{"n_layer": 8, "d_model": 704, "n_head": 6, "n_kv_head": 1, "head_dim": 64, "d_mlp": 2816, "vocab_size": 16384, "activation": "gelu", "norm": "layernorm", "norm_place": "pre", "norm_eps": 1e-05, "positions": "rope", "rope_base": 10000.0, "rope_fraction": 1.0, "qk_norm": false, "attn_scale": 0.125, "bias": "none", "tie_embeddings": true, "parallel_block": true, "init": "normal", "init_std_qkv": 0.0151, "init_std_o": 0.0051, "init_std_up": 0.0151, "init_std_down": 0.00188, "optimizer": "muon_variant", "lr": 0.00755, "lr_mult_o": 0.958, "lr_mult_down": 1.5, "beta1": 0.93, "lr_head": 0.0046, "grad_clip": 2.0, "warmup_steps": 200, "schedule": "cos", "final_lr_fraction": 0.1, "batch_tokens": [65536, 131072], "seq_len": 512, "doc_mask": true, "z_loss": 0.0001, "train_tokens": 838100000, "steps": 8799, "dataset": "wikipedia_en"}
MLP neurons of a small language model. Each row is named by its layer, matrix (up: input weights) and neuron, and shows model dimensions 48-143. Each number is 128 + 32 x the weight over its row's rms, rounded and kept within 0 to 255. Numbers have three digits each.
After each neuron's rows, "fires after" lists the tokens most often just before its 100 highest values on Wikipedia text that the model never trained on.

L2.up994:097118151075142150100099145135145171101135105056092173116140107131173141157145126057110146097136153132107136138090131123146105157135112085143120091141144121060125096114137079118136069078080099140134065120130117173157056134164126190088121159093125133114104164117142175083116141180163158095
fires after: ",", ".", " (", "-"

L2.up1802:127088127088198178122148150137163139107140159152183104188110080115122163066102129106130096128157140145122149131129155101153155160206109199073159116140081105092160167088081106110091118137148118110103152093100117096105129098119124094074101116118163111128121108117095187136150131089140141080
fires after: " of", " in", " on", " is", " from", " at"

L2.up2038:142130178104139144105119124065135136154093141187137191193094095161107064180120132130092142155107127113161122131161160151103143106159069138142124141127173139146083131082165122072156161103148097101117134112128130100149152109148146112095143158052170108158102125099135115191122140151112140167
fires after: " of", " the", " a", " that", " first", " in"

L2.up2500:185123124098145163037150162152143125174117071153115126130159066126098071089104130136169167142219135123128147131131167163156129150061093149130145190104157148154146096105130142077146182147176119127102115188092066098097147141201123153113167174098121119098118070156089137165136087119101140090
fires after: " |", ";", "0", " was", "=="

L2.up76:177144146085173123106180106151158156148106132191124145085134121071130081125119177151220141149147116116082172113146129119151160144119080104115149070090181129086147171103123098172153155171109131143155096198089163132070166165108106102126124142115118084106120147152142096084136100179114106081
fires after: " the", "'s", " was", " their", " The", " a"

L2.up466:054111144099164150069174081147147096063119152144125133214131086162141125092089081147148135142140173135083152115140185162100141210127160106106168152031174102113193051101100177062102120124164138165134145178125116165132100116143100182157114193147159139147135164137099102143168129108168102118
fires after: " |", "\n", ":", "|"

L2.up1085:096106149162137107126135147112090161101057077103117124116129105123119158199071156143145090117179166071094105091118141114087153149136127095163146160080163102159136152106085117118098116070154093061167082114092085100104076096121148109098156134111139180166150146158157146095162211197083113083
fires after: ".\n\n", " (", " al", " \"", "\n\n", "=="

L2.up595:158068101124126173137123103189159157163139140133094129102119117106118089111159120093129167079143191103089136086170113080135110134099154173096113125144106074153206139058152147094159148103135146095119112236090120098117031106168114077180128125131130171058173132128162147112121045208129135157
fires after: "1"

L2.up2777:092107116148141176101075145104150107140135169125135121168186123177157159106150191100107127117157129177121100112090102108131097094142094136138103087153136130112082072156177122132128127135102117130129139122183182093137140135173133159163127124142160184108157140115106138155120167161119161105
fires after: " in", " the", " of", " that"

L2.up2139:162111166204167125103147052149152109103105144129079085144134097158148082099155099118127133147124128045132128125112183112127162109128079094090060124181139111071090066180150133162098110127097131140156122169164085087126151119174194143083127114128141168162177082175081110141116075142178163135
fires after: ".", ",", " of", " that"

L2.up1400:126107120118130177096113100165153172053158138158086102134158146191105140088167101118075138106105159167083062072123162099107122107127141139123145122097135062127082179173124128113112117114153087141061086114120103158077157061157099150129137163081123050136104072093160111109146100148109147108
fires after: ","

L2.up2191:095093115139126134159090199176068138119171122143159143166121117163151192109138170097152027170123110140104094135120089129125129167118068193149085091057061120099104102159161150181100099086142139081114145156122147159094199124186099185116157175080091114126135188147211166099111155117082147146
fires after: " ", "0", " |", "1", ";"

L2.up894:148095108124134130110103104172129182130180052156094130096116139116128140146154137115115115097206102125134108123153083108120154141161106123143115092099131135112088143153121113186099118086143092091075105146089118156104078096111126086184161165083100168189126109136157124051156139106132157128
fires after: " |", " s", "H", " h", " R"

L2.up1987:137143095128084123136127155108131116097167150143143132086113104147149101073095083141075113153136146083086138093150122111104160150101140149128109114142170116142137108110093134188121065117166122106135147166140151107102086167099128130140087111105123158130100143133178064093171109152123164127
fires after: ",", " to"

L2.up151:100136123106131171107100082124145144121095215118145141114143111105158149062153129132108151165130105109130160142119127168152101113116071115130111116135119173140138129106088157157126097092122121151104151128083146101165115148062172134116065148159125130132134149184117147132112088036136113066
fires after: ",", ".", " that", "C"

L2.up2307:126142122133139089172173130164163092140138083160136096162106075120106155125123176164105160110150118206109096151152103122114157095049161147091107147061144139095135112135080182069103158080131173147143136131133083047117103107167105108089145185142106180152195151171097129086157092180070134159
fires after: "1", " Ar"

L2.up2693:158068123104156122152164129141165131149097072109090117110114159131086134107142098109090134157100117191082114101059128149152138153124098153120100144123083142058086067060099147104088092126110146192143177133164124027093095135213173147134091167098186103103134119095173148149095112190161118106
fires after: " |", " Label", " medal", " Released", "1"

L2.up842:144132193108145081121206078100138132139088099089138115128136092166108144130143105104138186156159130085162104184147101110101198094122134136180135125097117133134185110103083148089173091080112181107136077132151162109161109134080204137172171092091127115086177135099121162088103081144052181118
fires after: " was", " is", "),", ",", " Br"

L2.up330:118160081145130105126138135144123150111164120100063118132088090098087201121096133095158146086138135138132159187151190148134091155051179193190096153070103157149042145182094127088138158075131152086115128168096134126164083091128053109128108138109169116137150107110139141116147086121118106095
fires after: "2", "1", " An"

L2.up291:142125108099080142136147159143104157159092115111049153096152115163060097162134152106099118138181127119084109130193185084092142108197124131101124107152167102112123070118138123164145161150188127076122199134123132100198104141141123144078170192160174111006107140212099114127099143163153085150
fires after: " |", "|", " first", " (", "-", " second"

L2.up2623:126114141145087128078133150174170039140097145153123088175087190126114094161146106083107105149150053115118122168114114123155131078160143124154113153070069146106149128088143150105091154152151146160131178168158146108101103142149119125172073174072151145173134102166163106153113175109141182134
fires after: "1", " |\n", " (", "F", " F"

L2.up804:112145094134099132147085110125108156048150160101118124140164129122148140090104190106167093144110111159121143114125157156092132113164175173129064145122104126107108091142099110157128084135110103160093112148087094114126132098145128094174152118176075159157092104146126070121167112132185130093
fires after: " the", "1", "3", "2", " in", "4"

L2.up1074:132111102201138101154064135131046123093126159128174133120111124095162213092132095112140145134141096138140099057067124074140152137127111122120171159141103175192125137095104115083155097143120138160140150136083075101091103124118143116164186119158079132083122178147096122130109199126172192097
fires after: ",", ")", "),", " phot"

L2.up919:172190128133149102081173088116108143127139128102138108118130173138182135075058130097120096101088087124057124133162124107154122090073065124147140130169121160091100118111101120115142136178172120145139089212134110127077117143106161159059151186111105141131074102160147123186111087160084083117
fires after: ",", "\","

L2.up1971:142149138087161156117090141195115102172093158119152158155132173087135149129152183150127088105088086107091141131127136171076161124076150093099099138111177182141152095161117129152081100143152145143078105165139145130119156118091130094115171099155168155153093154104170175146111125108133143149
fires after: " ", " in", " In", " |", " not"

L2.up2244:102162113150108122126189094118129137129094128145132121179084106127149118145205141151091116106105170152131121136147119090142156110067143132100087129132057131118172161141166139118118089174142082135075099127079137125167061149219139171085133116124096125176135153161138113141177188132108094184
fires after: " the", "The", " The", " |", "'s", "Ex"

L2.up1001:154135115214131140146113115165085073100127144110124156129132112180040149139129117138104128200046114117152162075159108147144135130123117168122100108108131127114059144140115090165167143136190217106096140173084143153143141085088118124113119084138141116186149128109125093149116184103155120094
fires after: ",", ")", " as", "),", ";"

L2.up2512:103141154146102119099054100079149145093122136098144142109102200157124067141131097136139102048153113130113120080093155093098130126114143098107131119101082163119145104158127120161074137139078168079175120114120096116153169150054159113100072089103115110063137164108154150142201059162162138180
fires after: " ", "-", " (", "w"

L2.up2595:199139082104064108101141157134140124178148098086118159148095174153054151105134200132085081119162120059124149152109163144107103148151144123167162084162137082138167096159182119172087102141080123137142079151161125124179195109065119090119136104088174145150126136113154131165139151164172146109
fires after: ",", " CA", " R", "T", " T", " DA"

L2.up996:134145033123153148142125119128105077089143135125146146166146097115104119160117159111157128169183114129071137111100162163111113123104160138058143177134089115139143065123150160092092134080073128086119131127099121124085129129192119158172115166126143067154114058176075169125169080100146112124
fires after: "2", "1"

L2.up2250:147117063133113147139123141154201155084067149208105118111146157216111111135127140127137137164149096122155125159105163196078126141182135067140090111143198073141181166177096125153172153125181198117147142111159124135129086180147106149119131074093142139140141114167093157078082126138144091104
fires after: " ", " R", "+", "-", " O", " Sch"

L2.up1532:156159115168114206135171099147121113135113195146080125125148114153121039157086117112153105111198132125064180138174112135106147096087120161131132135079093080163151103135129056106096130104146103084141089184145115162121119117136161089123117180164100144144127123114160121135078120090084077106
fires after: " \"", " (", "C", " '", " Ram", "'"

L2.up1614:146162117095111145122111159138124183179109096178141152101208130142105142129143078183116131106186178153152121138110140095123067180071109155109131114154159169168114118140179079119194109131108155128145094162183133128099132065083134141157110110097192073091107154154088098148086086148133118092
fires after: " the", " on", " in", "-", " On"

L2.up539:191109100181103152174073150150185119119071191128131074105172136068155095166097111101119110139138104114129101202132150108097169154116110167134181177119077166139148137140079107146085096124178135128136130108137136110115047163115138102142181092097122129182127161136086147106108125177126156138
fires after: " the", " a", " of", " inter"

L2.up1669:117078106107090108107111154102108065183146105087162114050132128099136076122137148150109157135183104032145181138156130134115100123121120102150161126147126135123150164095133139089134106125189127140146157157114082157151138115137152117152135068155111118130087101129112157137131057063132102124
fires after: ",", ".", " re", " C", " R", " where"

L2.up823:159130120151139078117221181153139119083134097151153092131086108099125105157172159133102166154102140092124123146122145131181059091089104073169086145098151165148149071076145146114125064129148121113129191101118140168093097112092140120146107132181061121124134112143165122120110103140133068141
fires after: "1", " known", "M"

L2.up1038:123084148146063128132171124147131111063156185185092130123150111115117198167104145105095138188128187124116093135065149084111137119114163159159057134165124126082162093085125157137071178074112130077092174137131127118143108123133122087134117097088125093174136209107135159182133149086135099142
fires after: " the", " each"

L2.up721:150168074102153181118128098160063151078172127107120128149095133103127174093120131110155097125146106155125099149152169070102097177113180134125072131103112165129135106117104106161140142095125105162147166186126111094127124122136132078154120141105161214178130109095147205131117105096139122134
fires after: " |", "=="

L2.up956:120185140151136138165106123137141152149048139111170127162152111176118145137100112061132092123185120179160105154129150134110175139124103118169174148121158170163080076143084139098121103155162198082093085122112138170119161148167125162130131155126121078204168170151139167173102118135131146116
fires after: " ", ";", "0", "al"